python train.py --n_layer=16 --d_model=160 --n_head=2 --n_kv_head=1 --head_dim=64 --d_mlp=448 --vocab_size=512 --activation="swiglu" --norm="layernorm" --norm_place="pre" --norm_eps=1e-05 --positions="rope" --rope_base=10000.0 --rope_fraction=1.0 --qk_norm=true --attn_scale=0.185 --bias="none" --tie_embeddings=false --parallel_block=false --init="trunc" --init_std_qkv=0.0603 --init_std_o=0.0 --init_std_up=0.0603 --init_std_down=0.0 --optimizer="muon_variant" --lr=0.0104 --lr_mult_o=4.0 --beta1=0.93 --lr_head=0.00723 --warmup_steps=0 --schedule="wsd" --decay_fraction=0.886 --decay_shape="sqrt" --final_lr_fraction=0.0 --batch_tokens=32768 --seq_len=512 --doc_mask=false --train_tokens=262900000 --steps=8024 --dataset="wikipedia_en"
MLP neurons of a small language model. Each row is named by its layer, matrix (gate and up: input weights) and neuron, and shows model dimensions 16-111. Each number is 200 + 40 x the weight over its row's rms, rounded and kept within 0 to 999. A neuron's up and down rows have the sign that makes its largest values positive.
Before each neuron's rows, "fires on" lists the tokens most often at its 100 highest values on Wikipedia text that the model never trained on; "fires after" lists the tokens most often just before its 100 highest values on Wikipedia text that the model never trained on.

fires on: "il", "en", "or", "l", "el"
fires after: "p", "a", "c", " O", "ro"
L4.gate362,254,170,222,252,183,171,168,250,144,187,218,237,265,275,189,164,135,178,199,187,140,237,203,166,194,200,260,255,177,198,187,266,239,173,203,243,223,242,194,202,223,164,308,243,231,111,172,193,166,171,192,153,280,179,164,138,168,234,146,142,194,259,229,152,125,228,173,249,188,216,97,176,237,161,221,242,252,251,237,194,178,203,191,233,194,246,204,228,128,168,193,224,216,203,173,221
L4.up362,228,133,157,213,222,216,261,195,202,169,193,220,238,189,224,216,179,104,178,218,236,261,261,269,138,203,211,174,142,198,89,229,165,227,244,142,211,234,183,152,227,151,194,216,227,187,192,237,114,224,142,248,197,176,176,196,124,179,251,156,216,260,216,147,170,204,135,260,213,156,249,197,258,169,208,170,200,92,138,221,171,207,291,192,171,256,149,255,213,199,170,210,315,152,135,140

fires on: " com", "om", "im", "ar", "re", "ac"
fires after: " s", " f", " t", "h"
L12.gate255,279,144,215,180,166,200,252,254,169,225,239,226,171,245,300,252,238,260,208,178,181,244,222,91,219,208,223,208,164,191,258,191,208,193,191,251,197,216,231,170,183,205,155,270,215,195,124,188,259,195,204,171,214,171,210,284,251,181,161,207,245,198,228,173,175,209,224,162,185,205,195,197,269,203,188,215,138,217,271,154,173,177,206,171,146,195,222,149,194,252,236,136,272,273,212,217
L12.up255,191,126,225,212,222,258,213,204,178,147,202,285,220,195,205,156,189,219,233,217,187,336,251,144,147,207,215,231,173,215,225,183,179,164,207,195,253,171,267,193,223,91,192,252,203,230,180,228,189,217,210,110,260,229,212,250,154,186,243,130,232,183,192,132,174,262,241,149,208,206,194,112,182,204,165,201,164,239,195,186,229,184,226,203,187,184,171,238,229,176,214,169,166,246,189,182

fires on: "ur", "ul", "os", "art", "i", "ot"
fires after: " d", " D", " r", " L", "D", "ep"
L9.gate179,153,171,170,253,172,208,238,173,154,245,146,205,182,207,223,247,222,214,183,188,148,144,186,154,234,271,174,260,260,211,168,175,208,250,208,220,149,194,217,233,193,172,177,171,184,216,72,210,238,305,139,223,227,242,145,185,224,224,166,181,272,218,195,164,244,176,219,227,127,179,225,156,227,260,179,214,226,193,129,291,194,220,106,173,190,134,237,259,198,188,233,274,264,265,231,225
L9.up179,185,167,271,213,187,225,185,207,196,260,238,191,152,262,255,193,198,213,224,133,173,161,185,178,200,203,224,233,171,266,190,178,179,187,185,209,169,216,160,204,206,119,254,155,225,224,214,229,211,217,186,207,210,291,198,203,154,208,195,175,209,255,205,233,295,219,235,212,223,206,203,166,223,218,278,198,140,124,209,198,243,251,159,174,171,228,226,136,177,174,180,242,190,184,226,108

fires on: "ep", "am", "re", "im", "ad", "a"
fires after: " f", " S", " t", " s", " P"
L2.gate164,231,168,178,145,185,191,204,244,170,99,184,235,233,287,189,137,172,170,221,202,154,273,212,135,202,201,204,202,176,223,209,142,218,171,220,199,193,226,203,191,263,231,207,244,237,242,220,221,229,131,201,156,256,144,185,257,191,148,291,171,200,178,173,160,218,167,227,198,178,312,208,235,199,180,185,185,126,200,125,158,142,211,207,191,190,166,205,212,211,199,247,235,207,227,194,164
L2.up164,226,149,226,237,207,249,159,263,158,245,199,259,188,200,191,226,183,237,160,199,231,206,197,156,148,216,276,227,211,198,149,264,148,202,202,154,245,201,153,231,213,213,216,194,199,169,242,232,206,158,201,224,194,222,188,162,133,204,203,159,218,124,206,140,154,282,181,166,185,212,238,221,169,165,115,203,178,178,217,192,182,255,300,197,163,198,203,255,184,136,92,211,193,153,195,260

fires on: "on", "et", "t", "ld", "ok"
fires after: " w", " m", "ro", " he", " s", "f"
L4.gate386,223,212,233,253,209,147,221,214,198,188,186,201,178,179,167,224,199,190,132,240,296,193,176,244,245,196,203,190,242,281,178,182,141,193,187,213,185,269,161,234,260,199,165,231,226,227,190,226,179,111,213,172,173,231,208,148,233,156,160,188,220,199,173,231,93,145,218,219,241,240,201,180,208,195,179,203,237,246,241,216,192,159,219,198,136,158,174,195,217,189,268,254,225,158,226,143
L4.up386,195,201,147,236,151,187,166,172,154,221,136,240,223,232,208,210,148,232,179,159,238,178,129,184,226,121,179,222,194,225,261,193,195,159,149,207,138,285,135,243,210,215,137,258,222,120,129,289,118,218,210,235,174,196,260,227,176,170,193,160,187,245,265,202,202,180,218,239,215,166,218,134,253,218,268,124,239,179,216,162,251,224,206,233,142,307,170,174,145,205,241,264,155,148,257,197

fires on: "y", "il", "d", "er", "ur", "ter"
fires after: "ent", "ur", "c", "t", "il", "g"
L4.gate61,133,164,211,254,217,139,220,264,190,227,149,213,205,249,202,263,197,173,166,242,193,151,175,256,135,193,121,199,196,209,227,138,238,179,107,199,189,209,251,210,125,201,172,209,228,252,194,204,205,225,221,291,183,188,196,194,235,229,237,185,201,90,116,186,199,162,236,199,181,201,175,206,188,164,227,205,172,192,173,196,231,234,182,247,109,183,192,128,225,227,162,159,242,181,178,191
L4.up61,234,248,190,193,211,179,212,147,140,233,220,158,201,145,185,205,212,217,171,180,211,192,131,255,236,298,189,131,151,136,168,256,226,143,199,236,181,210,197,186,221,203,209,148,231,190,240,198,255,166,218,150,273,206,282,204,196,148,150,239,221,272,236,96,187,304,147,241,272,226,240,190,188,194,209,190,216,150,176,184,232,189,179,232,198,124,229,224,256,165,117,309,147,261,220,165

fires on: "her", "ent", "al", "s", "y", "ial"
fires after: "t", "ver", "ou", "er", " f", " of"
L9.gate263,211,194,181,239,166,195,194,114,233,307,264,123,170,244,236,154,173,235,174,216,210,253,94,109,193,265,169,251,135,191,182,125,270,221,245,156,247,192,166,222,203,202,164,250,161,238,224,235,211,196,202,197,205,196,143,209,205,162,190,246,214,211,233,174,188,227,258,159,267,222,181,257,174,208,241,185,188,184,243,251,160,192,177,259,283,244,187,187,193,229,214,177,234,133,244,127
L9.up263,202,232,172,227,153,155,257,191,207,162,178,52,213,245,255,204,143,197,184,171,177,176,165,202,209,228,234,250,219,205,176,162,212,154,186,162,226,241,274,218,178,148,174,237,243,226,139,209,211,154,185,222,253,145,191,203,123,185,227,217,230,224,206,190,186,237,209,216,222,217,148,257,218,190,188,252,191,264,173,200,148,209,236,235,174,221,197,184,179,131,217,186,177,179,171,152

fires on: "t", "ent", " T", "T", "at", "it"
fires after: " c", "ep", ".", "et", " de", "\n\n"
L11.gate33,193,239,203,203,169,200,259,209,245,212,175,198,235,210,207,200,172,225,221,159,137,234,155,261,220,163,210,262,229,212,164,277,142,166,249,211,232,154,263,160,180,192,218,138,178,238,210,237,145,195,263,187,236,160,143,148,171,222,251,102,192,172,200,190,207,122,199,216,210,212,173,262,151,216,264,139,183,199,196,163,221,175,229,171,258,206,155,206,185,191,224,277,197,165,175,192
L11.up33,194,151,242,215,159,225,295,208,177,248,267,179,160,203,205,140,161,129,245,189,242,200,132,163,159,297,152,196,181,202,239,167,190,192,265,190,242,186,216,185,140,211,139,136,196,207,167,176,174,192,277,210,215,178,204,159,198,175,197,167,123,116,192,264,171,218,182,237,257,165,238,207,236,259,187,151,223,166,144,249,252,238,145,161,174,227,143,197,274,171,207,157,270,204,160,214

fires on: "gh", "her", "am", "er", "ge", "e"
fires after: "ou", "nd", "id", "t", " d"
L4.gate205,237,232,185,227,151,158,114,204,160,274,267,214,57,238,229,288,254,203,207,186,150,218,188,274,187,226,212,169,134,158,161,232,272,143,217,126,237,236,215,151,217,185,193,198,193,212,231,151,180,215,208,209,146,191,218,207,254,239,186,252,245,192,178,152,232,237,229,236,167,211,193,238,238,174,142,150,165,257,192,217,174,254,225,273,196,198,216,181,301,231,196,193,150,153,139,134
L4.up205,230,194,209,163,262,183,185,172,184,202,190,205,201,139,203,189,182,293,154,165,247,288,158,271,222,220,259,178,196,260,239,133,174,122,255,186,225,232,187,115,234,180,243,249,266,215,264,213,210,181,172,169,200,269,260,224,204,225,185,219,130,131,176,213,199,141,235,225,217,215,174,192,160,193,238,207,196,192,204,156,197,177,196,204,145,210,171,159,130,258,245,200,179,181,172,147

fires on: "he", "ore", "or", "ro", "n"
fires after: " w", "f", "he"
L9.gate370,251,296,150,152,217,234,181,229,230,184,197,273,184,190,161,179,226,169,133,190,169,201,210,167,157,152,159,146,210,276,228,196,218,184,177,146,221,248,201,268,185,155,163,217,242,147,169,251,154,181,254,168,217,215,288,192,158,293,215,183,204,209,205,119,186,220,268,219,246,224,257,315,224,186,155,203,170,248,136,193,198,183,216,116,246,151,170,183,259,192,188,170,192,162,204,206
L9.up370,215,217,213,108,258,135,246,190,253,149,247,256,249,178,228,159,254,177,191,177,166,161,207,168,167,219,158,234,187,192,176,258,158,166,173,273,188,212,181,293,191,208,214,211,213,242,192,234,180,192,241,221,217,193,224,224,227,180,313,210,191,242,234,215,186,164,190,193,196,208,196,178,193,177,141,172,166,239,144,231,223,200,236,217,163,151,173,164,295,199,206,118,238,190,235,131

fires on: "w", "g", "ld", "ap", "ri"
fires after: " t", "n", " J", " O", " o", "an"
L4.gate152,253,215,197,195,260,198,208,193,224,147,150,200,239,200,222,201,154,176,219,236,169,210,156,196,245,245,201,151,210,243,194,139,236,175,144,187,229,232,260,222,177,194,173,168,189,221,176,200,210,155,206,181,218,124,162,255,181,193,154,221,193,284,203,213,165,212,183,246,181,260,197,136,142,143,207,200,182,248,180,309,180,270,228,213,233,163,200,142,239,215,179,200,239,124,249,172
L4.up152,158,255,165,251,253,232,253,204,193,147,160,202,176,283,153,253,192,180,157,174,257,210,192,165,190,217,245,190,179,244,273,195,180,226,277,243,119,182,182,219,176,236,164,238,199,192,139,158,220,184,167,213,150,179,199,233,146,160,149,190,162,223,229,133,220,221,242,190,204,238,173,225,223,246,189,197,156,155,190,383,134,232,205,205,182,206,255,209,213,220,206,208,234,231,255,197

fires on: "l", "os", "d", "t", "ist", "ub"
fires after: "ol", "ar", " R", " J", "ro", "r"
L10.gate362,265,222,193,231,256,151,144,167,175,283,178,250,232,122,176,211,252,221,131,163,231,242,202,224,136,266,184,231,188,122,203,135,220,164,152,212,227,171,151,238,203,198,193,211,161,223,148,186,267,212,206,235,266,219,153,255,180,196,169,184,230,196,214,196,185,243,164,249,177,147,193,247,174,261,196,202,145,177,214,168,207,289,214,202,147,171,224,116,202,201,259,196,225,183,164,248
L10.up362,205,211,209,222,150,125,197,250,155,167,123,272,224,217,150,147,185,197,274,255,207,223,210,226,219,198,178,194,212,194,202,186,193,186,243,233,218,245,144,153,160,234,226,258,218,190,121,244,185,187,258,172,157,159,234,223,249,149,207,223,148,220,128,239,292,212,214,224,193,173,240,159,273,186,219,284,153,192,196,224,138,137,235,132,185,232,228,192,174,213,200,216,230,242,214,175

fires on: "ch", "h", " of", "f", "om"
fires after: "o", "ur", "e", "at", "h"
L5.gate330,178,225,232,290,269,165,230,186,202,195,187,200,186,202,231,286,219,193,230,171,195,202,165,181,159,304,180,199,186,186,256,230,158,158,219,234,226,190,255,263,208,167,319,229,155,197,206,197,189,245,180,170,187,257,205,178,222,192,241,204,150,85,161,227,185,176,141,176,181,174,180,171,255,198,194,193,162,209,187,157,147,153,210,271,137,156,225,264,281,159,232,245,260,173,237,263
L5.up330,216,203,148,218,234,137,265,296,178,210,195,235,271,239,251,226,181,161,197,214,297,155,173,178,151,167,95,187,183,306,194,206,211,137,134,146,145,241,227,263,145,197,222,169,207,154,130,207,176,218,206,230,177,227,207,193,216,165,206,186,213,181,288,225,254,240,260,195,243,148,198,275,232,143,206,268,179,196,221,208,188,221,120,185,172,153,253,207,249,167,164,174,159,260,172,244

fires on: "m", " pl", "ce", "e", "re", "t"
fires after: "er", "en", "p", "u", "or", " P"
L7.gate6,200,158,116,231,232,143,188,206,206,263,227,256,168,282,195,134,174,246,230,209,206,170,203,213,242,246,226,222,198,146,202,220,250,153,272,241,238,161,169,100,196,159,224,181,228,209,236,180,179,174,232,217,182,186,215,90,287,173,256,119,189,163,209,215,214,178,205,185,219,222,189,172,252,155,170,213,242,222,241,164,164,218,210,154,141,187,254,201,236,180,207,189,147,109,132,215
L7.up6,203,163,234,227,173,189,171,209,171,182,203,213,180,230,126,170,180,183,186,168,172,129,212,152,252,212,170,163,217,221,205,187,186,169,251,244,147,196,195,173,209,195,203,237,153,148,171,262,182,204,172,191,89,187,188,211,173,125,143,227,186,103,249,241,125,247,212,153,219,168,294,180,176,227,168,239,141,221,243,213,174,239,248,190,224,132,202,200,133,254,204,206,230,136,204,259

fires on: "u", "ul"
fires after: " f", " s", " r", " L", "m", "id"
L9.gate334,170,172,249,260,232,215,228,268,158,226,184,239,181,152,185,293,212,192,162,62,163,229,138,144,157,227,270,248,174,263,236,195,157,201,171,204,219,164,224,215,162,138,199,211,173,209,167,182,215,194,130,232,183,145,178,171,189,171,213,185,222,185,260,214,203,249,271,162,180,196,167,131,199,244,199,204,210,194,154,289,147,150,193,249,202,187,270,206,198,156,228,205,278,249,167,196
L9.up334,150,234,236,198,124,169,164,193,208,222,228,306,207,225,226,256,193,168,186,185,183,189,264,211,261,178,211,220,155,246,241,214,254,245,194,154,234,201,173,193,214,215,267,254,209,190,210,197,209,167,97,104,280,179,166,232,197,206,203,200,273,263,180,185,196,216,238,132,272,161,257,170,154,221,173,198,245,232,149,229,222,194,275,157,242,224,179,267,195,188,169,208,159,196,178,154

fires on: "e", "ot", "est"
fires after: " B", " b", " G", " J", "B", " \""
L2.gate52,195,116,214,174,154,208,230,203,170,187,188,276,198,128,224,179,186,250,218,187,159,234,219,207,292,179,204,155,196,228,243,262,194,141,272,201,197,237,243,214,255,193,181,237,265,142,207,167,203,180,248,186,209,213,200,244,174,168,138,236,189,265,210,262,265,156,291,179,151,171,199,198,224,230,233,202,231,212,234,223,111,209,233,151,143,186,309,196,144,157,213,197,256,160,163,169
L2.up52,208,231,249,196,199,197,251,109,229,186,224,247,207,174,222,199,176,236,233,181,249,182,169,168,166,184,208,239,238,200,172,234,161,174,209,147,212,243,242,265,182,168,199,216,176,226,235,181,185,210,164,147,141,193,208,211,198,223,189,206,255,261,208,246,202,143,195,151,163,304,216,187,179,228,218,221,243,216,136,170,254,229,223,116,203,222,161,176,167,203,196,155,159,81,181,217

fires on: "ch", "y", "h", "b", "e", "le"
fires after: "od", "at", "o", "ur", "t"
L9.gate35,223,118,265,239,223,228,167,214,172,196,155,252,267,196,204,232,170,276,265,219,244,169,130,262,214,178,91,151,196,227,283,185,204,168,165,232,221,148,203,220,148,182,290,219,265,202,180,185,197,188,221,282,173,195,189,146,215,143,234,199,128,179,223,163,223,249,200,192,222,193,180,241,270,154,182,162,172,212,148,227,227,222,194,174,153,165,248,153,242,223,170,226,263,183,185,279
L9.up35,181,200,250,170,253,225,215,205,202,201,227,149,245,139,252,198,185,167,228,250,170,195,221,207,159,218,128,177,261,183,204,203,183,172,219,152,217,134,218,271,229,150,222,209,157,232,231,225,154,197,203,246,222,152,208,167,248,140,131,182,213,132,224,125,251,208,224,199,198,189,156,239,146,206,265,203,140,144,246,171,174,290,190,244,134,159,235,205,171,218,206,186,125,123,189,289

fires on: "t", "est", "l", "ort", "ist", "p"
fires after: "ul", "p", " b", "ar", " t", "il"
L8.gate44,229,156,193,212,158,197,213,137,242,263,208,124,152,143,202,131,276,229,97,231,156,209,211,239,250,220,209,172,193,189,160,203,119,232,193,238,252,195,160,294,209,244,271,327,260,145,198,202,274,172,196,181,201,196,188,194,170,174,224,261,238,207,218,246,139,170,220,172,225,228,214,237,184,232,183,236,224,145,190,185,168,246,197,132,110,217,180,165,134,198,224,175,169,188,165,226
L8.up44,237,188,211,191,190,179,175,197,197,188,146,230,214,188,199,168,183,246,176,175,217,238,285,251,195,262,189,210,178,139,178,214,197,212,209,258,221,181,217,155,196,199,253,127,225,222,164,249,226,177,244,214,216,128,247,254,230,167,216,222,99,263,193,176,202,156,196,202,195,218,245,121,143,227,179,309,243,192,170,103,133,292,254,203,235,247,278,165,127,239,164,202,177,206,202,225

fires on: "on", "ld", "n", "ok", "ent", "%"
fires after: " w", " he", "in", "os", " s", " to"
L5.gate47,114,208,170,188,184,109,203,211,170,188,141,200,226,199,272,140,220,240,169,146,319,238,176,193,168,162,220,282,214,247,194,249,213,297,203,217,217,214,211,248,197,178,126,177,252,242,185,207,166,169,171,214,209,296,232,216,141,86,204,186,229,152,149,221,166,172,200,200,189,245,227,200,184,235,231,182,198,156,258,219,133,214,171,205,236,233,212,210,159,156,227,239,136,179,174,259
L5.up47,273,169,212,208,212,161,155,177,183,209,141,280,220,218,229,227,316,223,161,145,253,175,213,196,194,145,137,205,178,230,143,231,205,209,147,169,253,161,173,188,219,289,169,227,195,189,186,235,210,261,167,159,245,253,193,164,193,208,210,229,190,158,98,209,155,169,172,112,264,160,271,182,205,240,215,218,223,191,204,193,193,269,234,207,165,244,169,183,163,137,257,164,172,174,304,217

fires on: "ar", "om", "b", "ist"
fires after: " B", " c", " C", " s", "c", "o"
L9.gate261,236,163,231,216,184,139,146,174,162,212,183,171,262,179,193,147,178,288,256,218,237,260,264,164,304,211,165,234,234,185,253,162,166,196,212,156,194,214,225,213,133,250,208,266,201,174,227,241,228,160,179,238,174,252,157,223,219,120,218,196,215,202,252,159,234,123,194,111,275,138,164,217,202,203,216,133,192,183,245,178,183,236,235,171,174,210,235,126,260,210,210,178,247,226,262,161
L9.up261,127,163,203,221,165,222,231,183,153,200,221,232,185,176,301,158,184,160,242,238,146,240,261,248,194,210,188,177,243,124,230,205,202,242,186,214,191,178,163,220,265,241,225,233,241,168,231,247,179,217,267,170,239,87,218,183,235,147,201,246,158,263,158,231,222,164,203,216,234,144,206,274,171,168,226,142,162,162,173,212,147,229,173,179,257,165,180,206,249,214,243,157,259,231,220,149

fires on: "ong", "ad", "it", "il", " |", "ot"
fires after: " s", " O", "ro", "u", "c", " o"
L4.gate233,193,177,268,227,219,268,137,138,200,266,231,262,296,254,247,186,163,202,161,171,170,214,195,189,193,199,245,176,141,248,80,229,290,194,178,227,211,317,266,217,174,242,226,179,277,229,195,218,168,143,228,274,207,170,241,202,173,198,236,235,202,237,184,147,212,232,155,197,202,211,189,236,189,158,197,204,239,193,186,195,206,183,205,185,238,126,278,217,197,199,167,178,204,164,202,182
L4.up233,208,177,189,217,181,194,196,235,147,199,191,143,181,211,222,157,267,159,234,194,202,215,173,233,104,172,299,242,113,161,130,259,188,203,163,166,176,188,282,253,239,210,185,200,209,169,212,179,210,216,185,198,213,231,194,259,210,203,256,223,167,227,230,168,271,210,148,236,207,153,168,183,156,77,202,125,173,168,187,150,253,176,197,214,213,310,181,219,200,213,160,190,238,154,228,165

fires on: "it", "t", "up", "at", "c", "g"
fires after: "r", "ep", " Mar", "c", "p"
L9.gate318,242,139,236,196,125,216,269,251,174,236,241,170,219,194,184,214,165,192,215,161,177,203,168,226,171,170,277,199,275,253,229,220,206,206,169,158,242,207,222,195,175,244,234,224,205,237,239,185,230,309,165,174,214,167,128,221,184,160,190,141,206,164,223,208,219,166,247,213,227,212,209,278,202,130,309,149,139,206,244,212,238,162,185,226,240,156,224,152,225,220,234,157,201,169,224,232
L9.up318,165,224,231,297,208,164,196,228,225,155,220,183,135,219,234,200,212,139,176,191,233,122,194,250,150,221,270,94,127,209,212,214,207,237,199,200,191,213,175,219,189,149,189,216,193,223,189,176,119,210,267,190,231,169,118,186,203,247,240,212,160,187,153,219,208,181,257,187,233,201,227,221,250,296,272,200,106,237,116,187,155,204,183,230,193,172,223,164,243,237,172,195,199,226,225,109

fires on: "at", "o", "ent", "a"
fires after: "ct", " St", " c", "e", " de", " C"
L8.gate206,139,227,174,188,193,194,241,242,295,216,276,218,197,211,207,167,222,181,213,192,167,169,101,252,161,212,150,271,243,149,151,182,129,155,206,163,247,200,263,187,178,230,186,141,216,281,216,230,208,198,237,150,204,235,102,246,244,201,186,225,90,123,177,192,219,122,203,190,201,121,189,198,261,136,248,201,189,213,217,176,241,256,219,198,186,242,230,235,239,209,267,187,211,158,251,245
L8.up206,185,179,129,190,294,118,184,225,196,196,279,177,198,265,207,145,168,85,202,219,191,197,204,160,135,161,114,197,271,192,232,194,187,144,220,231,243,256,208,142,288,214,197,134,221,155,234,202,180,162,247,140,190,207,251,180,168,150,247,264,132,210,178,207,175,240,150,215,239,210,208,232,213,150,206,202,183,181,161,160,182,231,253,183,250,178,221,241,285,149,264,189,234,205,164,202

fires on: "n", "re", " |", "her", "al", "ly"
fires after: "he", "e", "t"
L5.gate36,227,183,178,169,209,114,186,138,169,306,240,147,266,231,199,194,183,160,157,174,134,224,103,150,192,174,175,221,132,222,245,167,258,182,258,257,189,191,148,241,219,163,235,246,166,237,240,223,150,111,269,185,225,211,214,214,191,199,179,133,83,166,157,161,199,173,217,184,241,253,193,234,175,224,136,185,169,224,210,231,199,186,281,258,261,218,153,210,188,159,210,174,150,210,242,150
L5.up36,249,167,175,238,212,225,235,274,267,324,209,164,206,198,178,182,241,262,144,185,205,195,160,237,161,160,166,252,236,153,178,95,176,219,241,148,150,121,207,226,238,223,200,257,208,166,217,174,147,251,192,253,189,165,232,169,194,140,146,199,197,259,262,176,181,199,208,222,183,183,189,211,189,231,145,232,173,181,252,214,158,261,226,200,150,153,265,216,234,143,151,227,277,273,201,190

fires on: "t", "h", "c", "es", ".", "as"
fires after: "ot", "o", " St", "on", "at", " e"
L5.gate223,215,146,243,148,268,215,190,196,236,199,214,174,237,219,118,250,126,247,185,265,221,210,183,193,210,226,209,252,147,226,227,205,188,224,276,241,228,254,170,164,258,104,166,130,152,183,199,173,228,217,236,232,126,194,211,249,222,186,203,205,184,235,188,140,137,204,180,206,168,293,181,203,220,220,197,151,203,211,211,246,220,146,208,250,160,121,246,146,262,174,219,225,227,228,212,125
L5.up223,210,187,154,174,224,140,207,181,248,181,206,227,202,80,210,201,235,115,171,219,164,206,96,217,186,254,171,252,209,195,215,273,181,166,241,200,195,207,140,177,230,177,177,195,195,174,212,226,196,199,210,171,234,235,243,217,198,185,208,175,193,313,226,213,204,151,247,182,179,209,157,188,159,204,268,158,231,199,225,197,161,196,128,217,271,208,122,203,242,232,198,175,209,225,179,220

fires on: "t", "b", "r", "ro", "c"
fires after: "ot", "on", "at", "s", "k", "z"
L5.gate421,175,229,206,152,281,206,224,243,223,228,175,190,229,167,186,152,188,88,163,242,219,216,263,210,159,199,206,147,172,244,213,178,163,147,196,150,269,232,198,203,242,197,218,230,131,228,186,173,212,212,181,156,188,234,206,230,202,167,170,196,215,166,236,83,249,189,217,144,286,152,153,210,178,174,229,208,194,155,231,225,167,238,190,229,247,200,236,203,240,170,310,211,185,163,174,203
L5.up421,208,168,218,134,213,165,221,181,268,187,238,195,212,96,181,220,227,182,225,184,163,194,140,201,223,202,196,253,197,209,269,252,188,208,226,224,169,275,167,196,186,190,180,211,188,185,273,177,270,159,185,231,171,187,146,254,176,120,149,179,230,244,163,231,227,173,174,200,173,176,188,244,254,199,264,286,182,225,130,234,216,205,208,194,240,196,148,152,231,246,166,212,174,133,209,258

fires on: "um", "ol", "e", "g", "ag"
fires after: " C", "if", "u", " c", " S", " h"
L8.gate106,267,159,164,199,209,190,240,152,215,172,250,222,230,177,171,186,158,156,232,246,163,279,173,205,129,162,221,230,248,212,170,214,179,203,177,210,177,148,181,113,126,181,261,235,216,229,148,135,195,169,200,180,226,231,243,191,183,145,201,216,205,228,277,173,231,210,183,130,208,158,187,143,182,212,201,198,174,253,193,199,266,174,259,212,219,208,191,221,229,172,200,205,260,203,240,191
L8.up106,188,172,204,202,262,123,202,142,182,180,205,162,237,219,158,293,228,197,167,203,161,237,216,216,240,219,206,152,178,106,186,142,193,219,247,205,206,187,269,209,201,256,206,215,157,165,205,241,267,214,227,190,210,148,250,218,160,173,171,231,237,215,181,250,250,176,198,185,199,217,149,237,213,176,135,165,191,178,172,291,193,251,249,246,157,194,145,247,193,134,258,239,215,179,193,180

fires on: "b", "re", "ur", " A", "art", "A"
fires after: " p", "ou", ".", "\n\n", "at"
L11.gate346,146,131,199,250,204,154,185,114,143,230,181,175,165,193,216,273,230,219,158,209,198,288,204,225,246,201,131,185,171,289,170,219,199,226,226,221,222,243,162,174,150,128,152,198,208,210,166,229,179,213,168,252,250,176,183,143,147,182,196,163,195,221,210,179,290,300,220,251,212,178,180,273,238,155,235,244,238,207,183,247,184,155,178,192,223,213,153,219,250,245,208,211,193,197,264,215
L11.up346,150,194,263,202,193,132,216,180,205,220,174,187,230,225,157,218,274,190,181,187,131,201,263,192,207,225,199,214,239,347,125,174,164,164,223,156,283,263,161,168,185,159,199,224,231,222,220,140,197,238,227,268,297,224,154,180,176,221,211,220,182,234,233,123,262,184,329,164,234,198,153,212,238,207,193,147,107,215,215,217,141,235,151,207,176,143,171,196,179,231,164,256,206,190,217,260

fires on: " A", "A"
fires after: ".", "\n\n", "\n"
L9.gate57,175,204,175,262,202,221,189,198,206,210,197,218,246,189,225,226,85,220,169,223,241,196,156,256,164,226,245,228,183,209,230,298,171,233,193,283,248,186,174,224,184,165,137,216,163,150,179,234,185,146,215,196,201,158,197,155,162,136,136,175,266,224,219,131,307,226,199,226,165,195,201,304,265,187,268,237,173,175,204,191,212,262,233,154,231,234,197,208,234,249,169,198,263,244,199,189
L9.up57,222,199,172,236,226,223,212,257,219,209,229,204,197,157,228,133,229,131,262,170,180,187,193,213,186,251,210,188,187,230,185,263,221,223,207,138,212,255,192,261,166,148,215,254,225,153,207,138,199,264,258,151,187,260,225,163,221,212,82,151,151,228,168,134,182,168,197,188,201,161,201,151,201,210,193,140,201,249,175,202,160,237,232,232,214,233,247,217,220,239,208,270,221,100,237,224